{
  "num_hidden_layers": 14,
  "hidden_size": 320,
  "vocab_size": 32000,
  "qk_norm": false,
  "init_std_o": 0.00441,
  "init_std_up": 0.0234,
  "beta1": 0.9,
  "lr_head": 0.00726,
  "max_grad_norm": 1.0,
  "decay_fraction": 0.373,
  "decay_shape": "linear",
  "final_lr_fraction": 0.1,
  "train_tokens": 561200000,
  "dataset": "wikipedia_en"
}
MLP neurons of a small language model. Each row is named by its layer, matrix (up: input weights) and neuron, and shows model dimensions 144-207. Each number is 128 + 32 x the weight over its row's rms, rounded and kept within 0 to 255.
After each neuron's rows, "fires in" lists the words (lower case) most often at its 100 highest values on Wikipedia text that the model never trained on.

L6.up889 [149  87 127  99  98 131 152 129 101 192 104 139 134 101 171 130 147  97 137 117 121  92 164 159  89 157 112  84 137 143 113 134 134 122  93 145 106 128 138 160 162 115 165 103 130 151 118 157 111 125  81 143  96  86 145 135  81 151 120 103 151 137  84 117]
fires in: "and", "as", "also", "of", "than", "but"

L10.up204 [198 150  92 179 118 112 129 108 159  73 115  87 129  80 135 119 158 161  97 105 118 158 109 111 132  92 193 137  67 130 151 129 177 119 206 156 163 151  86  87 138  72 131 123 125 134 130 178  65 120 110 123 173 144  74 115 133  78 126 117 143 145 113  81]
fires in: "was", "be", "been", "remained", "is", "still"

L2.up532 [ 76 121 144 127 115 113 139 174 113 183 139 165 108 195 117 115 139  68 125 160 133 120 155 136 148 145  91 135 152 178 103 145 111 131 142 157 165 139 194  98 107 164 162  77 136 170 105 113 128 122  87 178 120 104  68  94 178 213  94 103 160 147 106  95]
fires in: "as", "those", "than", "other"

L9.up583 [174 112  99 134 131 124  98 123  81 134  65  89 162 123 138  96 122 166 105 177 135 148  86 149 103 128  82 132  97  77 138  84 142 141 112 110 111 120 110 171 185 124 154 133 126 167 100 120 125  91  85 115 130 169 103 154 168 101 194 109 132  54 107 105]
fires in: "and", "with", "including", "as"

L8.up1090 [127 106 121 144 121 119 111 103 127 140 135 195 104 123  72 169  55  84 194 147 134 116 132 132 140 161  97 121 125 156 135 134 144 187 162 137 107 185 125 135  98  77 107  98  76 141 147 108 111 174  90  73  98 177 165 120  63 166  95 124 174 134 124 132]
fires in: "such", "of", "from", "early", "all", "for"

L2.up354 [ 94 159 128  51 130  92 158 115 144  76 167  85 129  85 138 120  49 128 155 141 125 125  70 159 138 123 146 156  85  79  83 128 126 146 111 193  60 124 147 115 137  84 130 104 191 110  82 130  96 166 121 184  99  65 144 185 182 160  69  75  89 126 151 127]
fires in: "year", "date", "years"

L10.up529 [159 160 168 149 105 179 137 117 120 161  99  82 143 115 207 146 131  49 102 150 176 152  96 139 113 117 136 185  90 108 136 145 103 108 123 121 116 129 149 142 127 167 136 131  66 106 203 174 141  98 122 131  87  91 129 128  50 164 151 185 166 148 116 143]
fires in: "an"

L8.up877 [127  97 138 161 105 178 128 130 124 193 120 135  81 138 109  96  99 123 136 135 128 168  66  95  90 170 137 105 143 143 152 104 114 162 135 133 141 153 165 109 188 167 154 111 141 134 115  94 106  95 138 138 128 143 133 115  82 157  93 196 122 132  59 147]
fires in: "is", "can", "to", "have"

L2.up310 [ 88 116 160  57 124 137 149 158 108  88 123 154 125 135  89 126  93 143 132 129 134  91 112  88  97 115 185 125 188 133 165 137 164 123  74 180 119 195 150 111 106 150 118 136 199 130 167 112 104 183 110 109 144 159  91 159 148 120 174 127 100 137 156 126]
fires in: "by", "to", "be", "up", "of", "on"

L2.up701 [147 127 136 149 138  42 151  97 160 135 139  99 112 174 119  78 107 209 111  84 120 174 142 172 148 121 157 127 139 157 154 149 107 133 144 134 138  74  99 149 152 126 148 131 149 124  99  81  95 124 130 120 168 137 155 156 128 141  82 188 168 146 123 134]
fires in: "and", "as", "ulliott"

L9.up724 [ 74 160 144 169 142 120 148 114 147 118 120 151 111 102 143 157 100 153 145 147 145  99 143 153 119 144 148 148 114 175 132 113 126 134 161 128 144 117 110 134 144 150  98 105 113  92 159  91 113  15 129 216 131 112 117 120 124 217 138 179 127 122 149 100]
fires in: "an", "anomic"

L10.up710 [138 103 187 117 134  47 100 101 142 124 135 156  74  86 114 159  90 142 133  85 108  89 192 177 167 120 130 133 107  91 171 136 181  67 122 128 114 122 130 210 115 113 147  87 138 138 126 155 149 107 169  70 127  79 133 119  92 151 119  73 131 133 116 127]
fires in: "and", "they", "then", "he", "but"

L6.up318 [152 160 138 104 134 138  71 116  38  98  95 124 153 144 122 152 112 153 137 127 111  67 182 123 102  66 109 157 169 156 128  75 141 167  98 109 148 170 145 115 139  98 120 178 164 147 109  84 192 142  89 112 116 161 185 121  99 116 197 119 108  59 106 146]
fires in: "of", "his", "her", "their"

L6.up367 [162 146 110 154 142  99 146  75 124 179 110 183 159 145 176 122 144 161 110 106 114 130 139 131 179  72 152 137 139  80  97  98  98  90 182 122 128  94 165 109 162 190 140 123 152 101  71 165 112  72  76 135  88 135 139 130 109 125 126 103 163  52 146 105]
fires in: "as", "has", "with", "role", "is"

L11.up286 [122 158 100 149 130 191  92 129 151  93  79  71 139  91 147 127 107 131 161 138 130  84 124 139 211 126 127 157 131 115 125 107 138 156 116 119 123 122 128 116 106  64 127 145  33 173 162 135 203 136  32 175 109 161 140 118 117 142 207  95 104 111 113 121]
fires in: "in", "of", "from"

L9.up1190 [112 135 193 101 149 167 101 128 112 179 156  89  83 129 135 154 115 189 137  70  99 140 129 134 144 155 111 134  95 129 129 133 101 134 164 131 132 147 154 204 169 153 102 176  86 162 125 120 146 181 144 141 169 156 153 189 120 156 118 108 157 168 116 130]
fires in: "on", "u"

L9.up902 [140 172  74 116 186 170 107 125 116 164  97 145 147 101 152 104 104 156 167 102 107 130 137 120 127 136  97 202 130 164  88  83  75 143 169 125 154 112 139 127 153 171 105 133 144  77 103 154 116  87  83 162 174 148  72 121  69 112 113 183 130 178 142 179]
fires in: "has", "have"

L8.up101 [130 112 120 138 170 161  79  62 127 124 138  95 124 106 161 135 146 124 142 163 140 146 159 168 157 151 143  70 179 200 158 140  90  87 144 103  95  79  57  84 208 143 122 189 139 164 100 171 101 163 131  80 122 159 128  52 112 154  73 142 105 121 109 151]
fires in: "a", "aphasia"

L9.up260 [159  90  88 204 114 139 151  91 121 139 167 119 132 132 151 107 177 106 104  97 167 138 163 118 122 138 134  25 105  48 130 132 116 121 135 140 159 130 129 137 157 102 125 135 141 157 126 107 144 135 114 141 154  99 132 125 191 142  99 103 137 138 109 129]
fires in: "of", "to", "for", "old"

L2.up70 [ 83 126 155 146 129 147 197  54 149 158 181 135  95 101 167  82 112 114 164 135 119 136 125 121  76 106 117 148 143 127 135 145 104 194 122 107 118 128 127 132 130 169  99 109 135 107 135 106 154 113 133 165 112  95 123 143 117  89 180 142 106 163 152 112]
fires in: "play", "place", "transcription", "played", "done", "plays"

L9.up182 [128 137  98 178 123 158 145 124 108 102 127 128 164 157 120  85 109  94 130 135 121 168 150 172 106  91 114 110  79  89 138 127 108  90 135 192  89 106 128  61 174  92 119  91 140  69 124 114  90 148 139 109 200 171 121 183 114  76 117 143  86 167 149 108]
fires in: "while", "before", "after", "by", "of", "started"

L2.up975 [ 61 136 153 137  96 146 146  59 140  99 146 110 156  86 127 137 139 197 114 139 122 138 140 141 126 110  88 168 145 115  51 178 137 155 104 145  77 181 124 118 107 162 101 139  89 147 138 106 105 156 143 213 113  75 125 142 133 150 144  93  73 145  77  95]
fires in: "film", "play", "novel", "plays", "game"

L11.up632 [129 123 127 144 116 157 126 102 116 148 170 155 134  74 122 124  69 136 118 128 187 128 127 152 139 143 155 165 102 116 142  85 102  76 131  90 151 147 114 156 200 197  68 162 113 179 134 135 121 133 150 141 139 175 127 108 102 130 107 130 158 111 134  90]
fires in: "a", "o", "e"

L6.up998 [122 144 159 154 184 146  89 112  68 119  98 131 137  74 124  79 168 124 116  71 127 100 112 138 131 139  95  82 161 113 181 131 108 112 174 107 180 139 155  80 141  77 193 191 135 145 109 127 159 130  87 125 102  93  37 116 123 147 155 119 121 119 134 140]
fires in: "january", "september", "march", "of", "february"

L2.up467 [152  95 142  55 150 179 192 154 141  82  73 144 121 195 109 130 121  85 113 142 168 135  91  83 132 154 151 119  95 110 145  59  82  96 144 134 132  93  96 176 107 144  86 146 113 124 126  47 157 134  98 102 146 115 139 143  96  80 122 122 132 163  81 111]
fires in: "be", "being", "isbn", "been", "is"

L10.up1226 [ 73 129 129 154 147 109 169 167 147 136 153  66 170  97 129 164 197 122 110  97 122 172 149 109 140 164 133  91 117 118 122 211  77 184  93 111  92  66 160  99 151 134 107  96 105 155  95  99  97 108 103 126 110 156 120 146 127 179 156  74 121 148 117 129]
fires in: "at", "the", "for"

L6.up871 [ 88 134  93 112  99 165 150 159 158 164 116 104 129 119 105  95 128  82 128  75 182  73 124  84 150  80 115 107 148  89 127 126 135 108 190 125 138  76 208 122 132  74 103 119 162  92 120 121 143  95  88  93 108  84  80 156 124 104  39 170 124  68 157 135]
fires in: "and", "of", "to", "in", "as", "by"

L6.up406 [140 119 137 194 186 129 158 106 123 125  91 146 153 131 180 143 109 109  84  56 186 129 144 138 111 150 161 100 144 122 115 165 168 153 160  81  80 124 143 162  80 107 118 109 108 124  85 110 157 184 147 156  78  83 133 164 101 113  90 112 207 104 106 125]
fires in: "of", "in", "the"

L8.up53 [ 97 178 109 108 112 110 117  99 148  96 186 143 123 154  96 138 118 138  99 122 127 168 124 175 124  99  90  90 153 176 191 133 108 111  91 123 123  66 173  76 135 121 111 106 152 130 121 172 126 159 130 124 120 111  81 112 177 121 143 148 158 135 123 133]
fires in: "the", "a", "by", "his", "s", "station"

L6.up875 [104  97 138 135 137 152 108 120 146 125 170  79 119  97 135 116 134 143 166 151 148 105 101 149 140  87 134 181 137 189  99 124  58 124  72 178 100  96 129 174 134 137  84 131 151  78 132  90 128 166 130 179 134 165 114 131  67 163  92  81 132 139 182 118]
fires in: "on", "out"

L10.up1225 [109 161 140 159 178 120 143 122 181 106 129 101 115  99  56 167 136 142 101  70 200 114 160  99 131  65 100 130 150 129 193 115 146 139 130 101 188 104  84 143 110 110 220  93 151 113 113 134  83 178 155 122 104 131 100  84 122 235 158  89  94 111 131 170]
fires in: "he", "sakaguchi", "she", "maynard", "donovan", "pullen"

L2.up823 [166 140 121 176 203 133  94 127 112 144 115 161 169  36 136  66  91 128 148 101 113 170  84 105 155 135 125 134  68 144 113 151 121 163 121  87 120 122 159 159 154  99 152  88  83 103  84 164  68 105 166 153 111 139 108 155 136 129  93 112 155 131 114 149]
fires in: "has", "have", "give", "takes", "gave", "giving"

L9.up322 [114 172 117 120 112  76 132 120 119 113 163  82 171  82 158 126 154 143  84 139 144 171 161 202 142 133 148 128  80  99 163  78 162 128 131 112 230  55 103 148  72  99 104  54 151 165 129 105 163 173 144 135 114 115 193 141  94 155 137 142 113  86 120 114]
fires in: "during", "after", "for", "his", "spent", "at"

L9.up778 [145 151 107 163 110  66 100 132 164 166 123 118 134 169 162 105 118 170 101 145 130 107  97 119 115 104 236 188  95 137 133 135 121 144 130 172  98 106 105 133 128 168 132 139 141  87  97 175  94 149  92 144 150 154  92 175 195 147 112 171 178  55 114 106]
fires in: "as", "a", "to", "remained", "an", "deputy"

L2.up59 [144 120  86 115 159 143 194 137 110 148 122 131 112 121 120 139 140  77 119 206 113 167 125  71  92 104 106 104 102 159 124 160 102 106 163  97 139 125 190 162 127 128 100 133 142 119 101  64 102 147 116 166 179 107 173 160  65 153 113  49 104  90  92 135]
fires in: "both", "combined", "mix", "older"

L9.up526 [169 174 152 153 160 132 121 159 124 109 138  44  88 116 124 125 109 122 121 168 128 113  93  72 175  85  94 161 122  77 143 140  79 128 182 118 109 121 160 124  71 146 105 126  97  81  87 167 155 111  83 196 119 132  75 150  72 127 134 170 131 156 141 107]
fires in: "to", "began", "who", "still", "started", "have"

L2.up552 [ 81 143 100 113 174 111 171 119 116 118 121  82 129  81 163 145 153 173 127  96 148 155 160 171 124 164  74 155 101  97 130 129  79 136 134 141 116  97 164 140 103 138  51 143 166 215 133 138 128 166 119 203 145 126  43 148 105 165 188 141 116 162 114  88]
fires in: "al"

L6.up217 [114  79  96 119 137 113 143 131 129 125  95  96 137 106 147 163 184 130 117 120 108 103 207 111  95 146  79 132 117 175 136 128 165 129 143 156 140 139 110 122 114 140 148 123 116 120 176 132 101 140  75 117 145 118 129 131 122 137 145 112 132 104 137  96]
fires in: "first", "to", "of", "as", "be"

L11.up1121 [159 127 118 148 136 119 105  75 140  66 119 129 145 108 123  92 126 109 171 159 160 137 141 123 138 164 114 100 168 165 159 143  97  87  86  91  95 123  77  54 213 128 121 172 162 162 115 111 119 131 209  66  99 129 102  68 124 147 123 120 127 131 143 132]
fires in: "a"

L9.up761 [121 138  52 164 128 152 180 125 112 105 163 116 117 111 136 114 166 143 148 103 203 117 104  89 164 146 117 101 132 137 104 162 113 104  78 103 150 148 170  50 130  93 107  94 170 141 104 135 126 110  85  95 169  74  91 171 155 172 176 106 114 104  95 159]
fires in: "by", "for"

L10.up917 [131 137 120  89 148  67 138  99 121  96  50 161 129 148 149  91 126 102 107 114  66 114 164 123 109 103 107 183 133 141 180 145  95  70 141  91 112 161 196 131 108 178 149 189 137 177 107 142 124 133 116 144 144 130 165 129 127 134  63 107 172 155 161  73]
fires in: "this", "a"

L2.up520 [138 111 196 102 156 168 162 162 101 101  93 136 152 126  70 169  86 136  94 177 146 102 143  84 139  69 122 160  93 127 151 118 132 198 120 168  67  98 128 162 130 125 121 102  63 127 130 199  95 120 175  80  55  25  65 114 164 115  95 132 143 155 104  95]
fires in: "been", "used", "was", "done", "found"

L9.up844 [108 155 119 125  73 167 121 149  96 136  96 111  71 101 143 150 134  98 134  84 154 139 153 112  97 150 122 169 117 138 122 145  53 107 142 124 132 154 186 156 127 180 114 136  91 126 155  39 154  62 121 162  93 173 105 111  93 170 137 159 103 210 133 115]
fires in: "an"

L6.up1172 [143 105 116 132 108  32 118 106 138 121 126 172 192  85 166 142 160 127 138  86  92  72 135 146  57 127 104 136 162 151 163 159 177 115 145 147 114  82 133 171 138 127  95 130 128 171 115 109 156 185 161 131 135 167 106 164  87 181  84 111 189 160 134 142]
fires in: "of", "as", "her", "the"

L8.up405 [144 102 143 161 135  98 119  48 113 126 143 122 118  77 183 144 166 118  75 116 150 166 139 176 122 128 125 123 122 169 141 131 186 186 126 136 131 110 200 103  95 114  66 108 115 160 119 154 150 140 120 154 143 137 143 186 163 139  87 110  87 122  97 162]
fires in: "for", "of", "some"

L8.up440 [166 170  87 140 121 132  43 165  47  84 123 125  93  97 153 124 112 153 145 187 122 112 129 122  99 136 113 108 128  38 111 159 141 108 140 122  99 136 111 115 108 147 155 133 142  50 122 175 148  79 140 178 166 139 109 112  78 178  96 190 159 156 146  74]
fires in: "an"

L10.up406 [154 101 133  60 214 136 119 127 156  64 141 142 113 119 186 159 109 101 124 155 152 111 126  90 134  89 126 181 135  86 134 113 152 157 131 133 115 125 128 158 109 111 110 103 160  90  68 138 164 119 172 170 133 136 136 161  79 137  99  54 200 111 126 124]
fires in: "there", "it", "of", "2", "what", "years"

L6.up480 [115 118 128  46  90 159 200 158 139 145 122 119 108 123 166 108 138  85 115  84 141  75 154 103 113 129 113 111 144 156 134 136 118 133 232 106 198  76 138  69 142  72 137  82 159  90  74 140 136 117 114 116 194  80  84 129  99 177  77 182 113  63 115 129]
fires in: "and", "of", "in", "who", "which"

L10.up631 [173 137 100 115 165  84  98 150 147  90 119 116 113 160 152 111 138  59 177 191 157  87  91 161 111  90 139 139  39 109 193  65 110 120 117 128 126  75 102 148 151 150 108 104 152 194 103 173 120 129 135 134 126 144 103  84 106 155  85 167 166 218 139  85]
fires in: "a", "this", "an"

L9.up1212 [126 109 116 135  66 149 153 131 169  78 134  97 130 134 152  77  77 126 193 121 130 104 149  35  54 184 104 158 120 143 121 132  78 152 155 116 150  90 177 124 175 159 138 161 123 135 123 165 101 126 139 163  72 107 102 218 146 126  88 132 119 103 106 166]
fires in: "would", "to", "may", "could", "should", "can"

L2.up287 [106  55 140  90 172 171 170 135 130 130  78  64 244 109  76 129  85 170 107 101 140 194 174 181 144 111 135 146 141  88 136 152 190 111 131 137  78 151 134 152 137 144 104 133 103 108 127  71  97 112 110 106 117 158  89 107 161 163 107 124  77 131 145  63]
fires in: "released", "from", "located", "release", "upon", "after"

L2.up385 [138 120  74 109 191 119 119 127 174 121 112 112 179  88 170 163 179 152 131 127 163 118 107 205 142 131 167 147 108 140 166  79  87 157  97 127  82 120 112  96 164 146 117 139 125 190 142  82 142 160 167 116 163  85 181 134 118 155 180  89 156 151  87 122]
fires in: "al", "co", "jr", "sr"

L6.up657 [117 110  93 145 101 143 161 120 152 186  81 207 180 174  70 123 121  85 141 121 162 132  72 151 128 122 116  65 138  91 162 131 110  75  81  96 172 116 133  87 152 113 140  89 103 156  80 132 108 111 132 129 167 172 114 145 177 164 131 135 137 180 111 149]
fires in: "by", "with", "of", "in", "on"

L2.up854 [124 104 147 174  51 133  92 133 163 174 135  82 103 153 159 109 152 139 125 109 147 164 167 159 124 185 184 149  80 148 154 137 103  95 158 129 184 131 160  89 155 104 153 157 115  81 156  73 114  74 165  97 122 135 129  99 144  93 137 124 153 116 111  99]
fires in: "and", "but", "any", "or", "almost", "some"

L11.up796 [122 150 141 168  89 127  87 111 164  77 137 102 130  95 117 191  79 147  57 141 126  45 104  53  59 150 134  94 162 132 145  80 140 139 115  96 158 108 114 112 163 111  85 178  84  92 102 101 190 100 131 148  74 140  96 191 116 142 120 124 111 178 142 114]
fires in: "an"

L8.up649 [104 167  82  45 176 101  96 119 111 129 132 115 149 141 178 162 154 149 104 188 106 157 180 156 110  95 109 113 110 166 183 110 146 127 158 153 178 121 228 143 103 137 132 113 137 126 107 140 166 169 146 125 166 136 112  84 125 131  60 136 183 105 111 109]
fires in: "this", "that"

L9.up1232 [136 137 108 159 127 134  75 139 132  98 162 161 131 114 115 139  95 136 154 133 151 187 153 125 184 134 162 111 159 119 148 116 123 125 126 123 124  99 103 105 255  85 170 179 147 168  79 135 159 137 137  70  91 151 123 127 108 110  69 195 127  88 111 161]
fires in: "a"

L2.up29 [145 117  56 104 108 158 152 132 142 200  94 100  94 147 129 133 146 148 185 145 127 176 119 108  87 163 212 110 141 176 130 155  90  51 183 142 139 105  81 179  97 174 101 143 140  69 156 143  93  92  89 158 105 108 133 171 103 142 118 112 164  84  96 112]
fires in: "more", "other"

L6.up823 [111 135 106 129 119  59 163 137 133 100 157 114  96 122  83 175  96 137 157 158 128 154 110 133 109 115  79 105 150 113  87  78  99  97  89 172 130 114 134  92 155 159 123 166 143  94  93 143 176 178 103 107 120 127 183 122 100 143 110 119 167 150 122 111]
fires in: "under", "with", "by", "age"

L6.up716 [154 139 145 152  66 138 146 144 119 122 109 140 122 162  92 137 173 146 177  91 179 177 142 133 128 128 158  98  77 114 173 108 126 121 160 103 126 100 123 114 109  82 131 150 141 176 154  71  99 155  90 147 103 165 124 103 108 109 146 126  29  99 121 112]
fires in: "and", "or", "of", "was", "is"

L6.up421 [ 70 151 173 116 110 148 164 149 123 146 169 168 138 137 111 166 117  64  98 177  95  82 139 134 178 117 191  77 158 127  91  54  68  98 137 202 158 129 102 163 149 125 141 143  92 171 172 153 163 162  95 110 114 154 158 101 103 165  83 132 157  53  93 155]
fires in: "for", "to", "of", "through"

L6.up759 [123 121 120  82  80 168 178 189 151 133 111 102 132 122 107 120  98  83 135  72 139 132 159 106 126 117 142 155 118 156 169 109 123  73 155 152 158  42 166 130 119  68 140 132 130 151 131 141 149 110 135  77 132  71  85  86  99  97  89 173 107 100 122 119]
fires in: "and", "who", "that", "was"

L2.up602 [102 119 156 127 113 174 181 132 137 119 123 174 153 134  35 133 114  90 120 116 103 110 122 158  90 107 140 142  84 107 104  59 131 181 176 179 135 140 138 147  56 116 155 116  99 133  89 143 188 106 135 120 138 120 134 137 126 145 137 170 116 135  95 165]
fires in: "than", "without", "if", "upon", "despite", "with"

L2.up1242 [ 98 136 100 107 104 118 130 138 178 112 122  95 163 110 160 151  81 164 190 116 141  81 139  96 116 146 147 111 129  75 165 148 122 180  59 111  97 127 195 111 158 146 124 159  66  98 125 128 110  62 115 144  77 117 130 102 170 167 100 160 122 135  96 154]
fires in: "series", "an", "character", "cast", "role"

L10.up318 [180 103  85 139 159 134 144  85 102 102 104 120 158 156 138 135 136 114  79 130 125 103 157 123 123 106  91 166 137 145 170  71 146 147 142  94 109 118 177 106  68 158 111 150 133 182 113  66 125 159  78  90 196 173  76 178 131 151 179 172 134 110 109 128]
fires in: "as", "is", "considered", "be"

L2.up1217 [141 107  93 143 150  70 112 113 106 187  83  92 120 189 114 118  77 192  98 156 115  74 135  97 141 131 121 170 201  63 132  93 141 180 159 134 139  93 190 197 134 141 124  93 122 106 108 120 151 133 160  93  90 174 111 154 107 128 155 151 127 141 143 180]
fires in: "name", "title", "term", "names", "terms"

L8.up971 [102 111 115  59 147 196 151 105  92  83 156  67 179 118 142 105 149 147 159 108 139 180 115 130 155 103 145  99  82 164 105 115  50  83 204 170 112 119 132 108 116 108 154 139 145  89 104 112  87  74 170 129 136 147 140 187 104  63 107 182 124 137 134 102]
fires in: "has", "have", "had", "with"

L2.up847 [ 92 189 118  68 118 130 157 152 107 129 155 137 125 159 116 162 167 166 156 140 152 178 135 126 144 133 111 139 104 100 110  77 103 145 168 150 104 136 156 140 138 141 110 154 120 145  91 167  88 173  66 154 113 170 198 136 221 175 107 117  97  91  68 117]
fires in: "year", "years", "season"

L10.up129 [ 98 177 123 105  85 228 149 158 102 156 109 100 168 127 210  94 102  74 141 148 143 193  67 112 137 162 137 147 110 124 102 161 128 121 103  43 116 103 132 152 133 163  93 165 123  64 123 129 118 127 134 185 116 130 138 171 162 189  98 118  99 113 130 115]
fires in: "an", "one", "some"

L2.up193 [ 80 148 133 161 141 105 150 132 164 135 147 129 122 172  92 136 146 144 147 156 154  84  79 128 147 183 103 179  97 169 133  79  81 123  65 174  82 128 123 128 114 145 158  97 179  91 110  71  84 183  68 114 160 166  98 105  86 140 181  89  83 100 160 204]
fires in: "work", "place", "pos", "working", "way", "focus"

L2.up451 [122 115 126  75 137  74 168  95 169 108 152  65 131  93 135 111  72  57 167 150 123  87 163 163 136 166 131 137 175 121  78 145 160 142 160 139 135 136 121  62 102  86 178 121 150 124 105 200 165 123  89 140 122 128 170 179 109 165 132 146 157 168 145 135]
fires in: "second", "third", "fourth", "8th", "first", "20th"

L2.up877 [123  86  96 130 174 103 170  89 150 101 147  73 158 170 113 131 144  80 145  85 122 142 165 161 134 139  92 184 120 200 121 119 158 189 118 161 128 134 132 117 113  66 120 125 147 135 144 116 130 136 130 124 144 131  98 158  77 149  79 110 168 112 106  80]
fires in: "for", "from"

L10.up457 [168 159 143 102 157  73  92 124 146  98 152 136 141  99 167 137 109 109 164 126 108 141 120 123 121 140 186 100 111 133 133 146 127 165 185 173 143 103 107 127 193 127 175 149 155 192  63 169 155  61 146 140 148  75 135  85 133 136 185 122 142 146 102  82]
fires in: "a", "very"

L6.up55 [110 121 135 144  61 124 173 109 145 141 126  16  81 159 134 104 170 122 122 138 176 150 105 112 180 149  38 114 149 125  99 143 127 172 151 136  99  99 176  91  97  56 134 176 142 115 139 121 115 103  85 172 152 162 104 129 205 136 161 174 121 121 120 111]
fires in: "of", "or", "groups"

L2.up141 [116 136 140 132 108  80 146 133 137  97 190  64 102 186 132 124  93 104 142 116 117 114  97 107 158 159  55 122 148 165 153  95 125 146 186 126 190 146 114 172  86 141 172 119 137 164 176 128 170 121 119 153 114 141 118 163 143 178 142 168 152 134 116 135]
fires in: "him", "it", "them"

L2.up1267 [ 93 130 147  84  78 132 114 214 132  98  67 240  73 126 114 122 125 195 105 122 141 137  68  82  95  48 175 136 130  96 143 133 119  82 141 120 141 104 162 115 194 135  34 121 139  53 106 178 106 158 121  65 145  92 144 154 174 110 123 149 194 158 100 100]
fires in: "by", "between", "from", "to", "after"

L2.up256 [125  60 105  79 181 119  84 133 123 125  98  65 115 104 129 169 105  34 114  94 109 175  86 121 128 176  70 115 159 152 110 186 146 191 119 127 113 130 161  51 133 123 162  95 103 149 143 165 102 128  60  74 108 154 196  89 148 185 151 164 125 140 137  92]
fires in: "1st", "8th", "2nd", "9th", "7th", "20th"

L9.up604 [146 142  97 108  83 133 146 101 129 157 118 130 120 128 173 137 165 110 140 124 125 110 166 114  55 109 128 180 143  77 153 140 105 117  98 149 165  63  68  99 172  81 149  82 109 119 141 125  82 157  93 154 154 105 114 175 113  94 169 122 139 100 123 107]
fires in: "while", "with", "like", "by"

L8.up778 [134 171  97 131 149 103 136 107 100 114 128 123 111  75 146 179 123 117 145  81 179 137 126 114 140 169 138 146 151 102 119 107 112 100 181 199 128 125 110  77 125 127 182  95 173 146 120 192 188 182  76 117 164  86 176 147 118 150  71 107 156 113  81 132]
fires in: "of", "for", "as", "in", "among", "to"

L6.up1264 [119 106 131 177 111 143 155 154  98 144 163 153 112 201  75 188 140 158 133 156 132 174 176  46 112 134 122 143 118  92 122 176 121  76  88  92 192  45 124 128 167 102 145 114 105 138  85 130  98 108  87 113 145 110 155 147 101  96 101 139 148 173 128 151]
fires in: "in", "by", "of", "on", "at", "róbert"